config.toml
d_model = 256
norm = "rmsnorm"
norm_place = "pre"
positions = "rope"
qk_norm = false
init_std_qkv = 0.0235
grad_clip = 0.5
MLP neurons of a small language model. Each row is named by its layer, matrix (gate and up: input weights; down: output weights) and neuron, and shows model dimensions 0-95. Each number is 128 + 24 x the weight over its row's rms, rounded and kept within 0 to 255. Numbers have three digits each. A neuron's up and down rows have the sign that makes its largest values positive.
After each neuron's rows, "fires after" lists the tokens most often just before its 100 highest values on Wikipedia text that the model never trained on.

L9.gate1839:144145143081111162112136135127134146123145131129138099184103121096144100139111085122136156123115138114148120130141158096115096123168067135161171144131148138113121174119110121142123112166110127088151099123130114145114132116125131157104119092106159116137150165116109104147140167079145124172
L9.up1839:131125149097096129124113184147130149117133157153156110192165132100117149109143084135135122156113150108138122110123141155124102163139084127139166122129127146109093162137142141128140088163113121128140143100088109146109148136065164130070105146105189156129141149138147143122097133124128163144
L9.down1839:137116177131113107100111100134168188090110156134140209132101128133129150103163147048118112156121161154020152099111136143151108094153164150144154126120125171133127153066103148126110142118143141163123154114120131129121132111090128098120126134130137140165145138131147112155158134069130157090
fires after: " |", "|", ",", " and", ";"

L5.gate873:160119137090142115138117133128108156144157110141162150131113089126133146123122120147141097108158109115131126125135164170120111113138123085169152087123163162120119140176163166114089141140116179120082135161182117105129152103137080116121166139123143098135148065116167104139130139105132103112
L5.up873:130113073131163147133156113093106139120156130099125109138139116153128148049138134125097076111101142136123138139135121122125134137118126108142136142135140107172120143162173132102172100116129127115131109114110092088146138154119099138125109144141160135108111136144114091126111162156125121060
L5.down873:156212118128159170118151118110130131124079110121150174150132138117140100110108147104129132117127124119095153119123149100133130151117123127099151097128102149096135123170110125104110148143126139082117170119103127134120109145169140147131168108038108098087134155156129159106098136153155117110
fires after: "\n", " =", ")", "fe", " is", " was"

L9.gate1023:115127136124141120132109121155169118130127099143180086145098144123149153099136181143102090153103145088133139133151111103119107127117110157094130125093127125091178130110132149134137109146138195073135114118132126159159151107139155115117128134104184116145162122096123105106161105138107151104
L9.up1023:110130146151107125082133108098130118133128091134125126126156140131125120151128188160161096112119150140105115138127114116101105082094089133104149088136088140145165120149144104123144150146097153084115157133132149158140143082150135153121124144167138126145104107098136116107146137139124113171
L9.down1023:111136130134129125124140128122142138111111171153177089142114126207118096135139134087142119107148091084141119103102119113120119139141113101140167129143122121143171134118152104097086124123153102112164155144105145134129111115143174129104155142147125107113146102149111146143120165091115124108
fires after: " 19", " re", " w", "co", "re", " 18"

L9.gate870:160130101106133121136112131131093100144126133146145095170134105137104108123178116160136145102161086090157142126124156123122136084117105146123107176137082108113155123174138100104113142175135111158141112151140101143133130120178187110127148127128133100084158145104111133121147079139106117148
L9.up870:109178118108112111148177134096123099144085136131150126095140116107137135125125142137159148120145157120139143131109123093110097109134112161151147138134067135139093144104109114131158119149124132078151061158084120105122120117158166100092143134125080111118111098133129163191133138157083126150
L9.down870:107144148103149115114136123118147153128148121150130135160130130156143111132151150087125070134089134134094103104143142121128149142099155148140118147125124132151170117129090156157122121157142134099138134080088146137113136160116119111127130142080138086081123115137130118137114115101104131116
fires after: "ci", "g", "ga", "s", "l"

L5.gate53:154137185086100070135107134120109129115128161125106113147113113098123141137097097155116139157105143091140175118144170091097147103103137133147094126070135148100104132112171133150117126133182132154102133130124118163126121117127154133106137127105144089112138117110171129165120109109103104121
L5.up53:148114162083127136127114112139124132106113150138135078158119158155123090136121079127164094122103090109100127069101129087141164106144103127181137168090103184112145130094129127133131137123122117099096119098072083145147135146118117135134084148105125147093091088128159127104110138080149121140
L5.down53:131137118076146102163105155120138124159133137137137104158156165134157080120128141033134093161126128099140150149092109104133116125129140139126125095063105137132153163151183124098116140106129148090122145114090099127141150138143119117123122148110176155122088162106114111114136116087141086126
fires after: "\n", " in", " a", " S", " 19", " re"

L9.gate1191:127070163128099078147097111155146127139112172150154126123153115113107138126131130136110136136133118136140154114125125129132161108140117118160105097145145137104163123118118144113173100160077116124129119122154154132129155131127161111106073147138193174156126107123099103108115123121108105121
L9.up1191:154106105146129175113096101188152128104099135119128143110113130113175120145158140144142101158139125119132119148105142057134077151118138127112125094129106111146126147075142140115112130152148140108118109151112101178142158141137120114108115130160122133113118149074122172083146139102157083116
L9.down1191:105130161100175137114117134132171151137149152173159100125108123117135148089135129124092109104091108130149101080177167145122124061137101176133128137180127109103187157168121112160153096105052124088111154125114128099108123118089091166139120136124125154156133132162122081110123112108136126143
fires after: " G", " g", "s", " re", "un", "ga"

L9.gate856:190108145131132133107135131109154195124122145101108127121146131112121132150177151125069052113123153142124127126124165133142127173087137151126120132131161114128124148159113102139165128106124150137126171057137110151143136112121145137142079136133131111125105108151157115130129127112111099131
L9.up856:116106117095134117121118157071148121124111151103116176126099123084085133160159125128125173134094115170134147138106123155161141138152104129108162120098088128137112097138120142118111108122099071133137149118130128087190145107094177123116077160148133129130168165154144159149101138131092095138
L9.down856:117147138125076118131169143085141162117111110117120139150113061131142108103125117046121102137118134116066148122104128104096095111148159127100122156134123145075149152141105135130125137161128098118106154117160122159126107127078100162158191114127107117169124129086128102142188157118134090147
fires after: " a", " |"

L5.gate2020:191094087120156131143125112148109113099102138146123092173149142129145137090120138155094101114138149138132136121116161151104132118134140139152157140121126152112160083160119169098149081103109121147115138163157127110160126094123098131128118078077167147119128142145069108109127127148141141071
L5.up2020:119128124117126092151146099112145112142102124144186116153101117117104087148126148158110151122085174141135155120138137141151144105134149121148138146155161099142167119155147121127163089125147106135090107160159129101123123098155066099123135087118107133158126150131081126126124158138131124140
L5.down2020:108166113130135130104116124118117129114116114142137119180103095122123130158101105148181108161124149116120138109122144116135121106184140150160136106119123073150112114146155094129127164148146096094115158137114174122128149128126129114100131073121130140112133105155142116109124158105171154100
fires after: ")", "\n", " =", "s"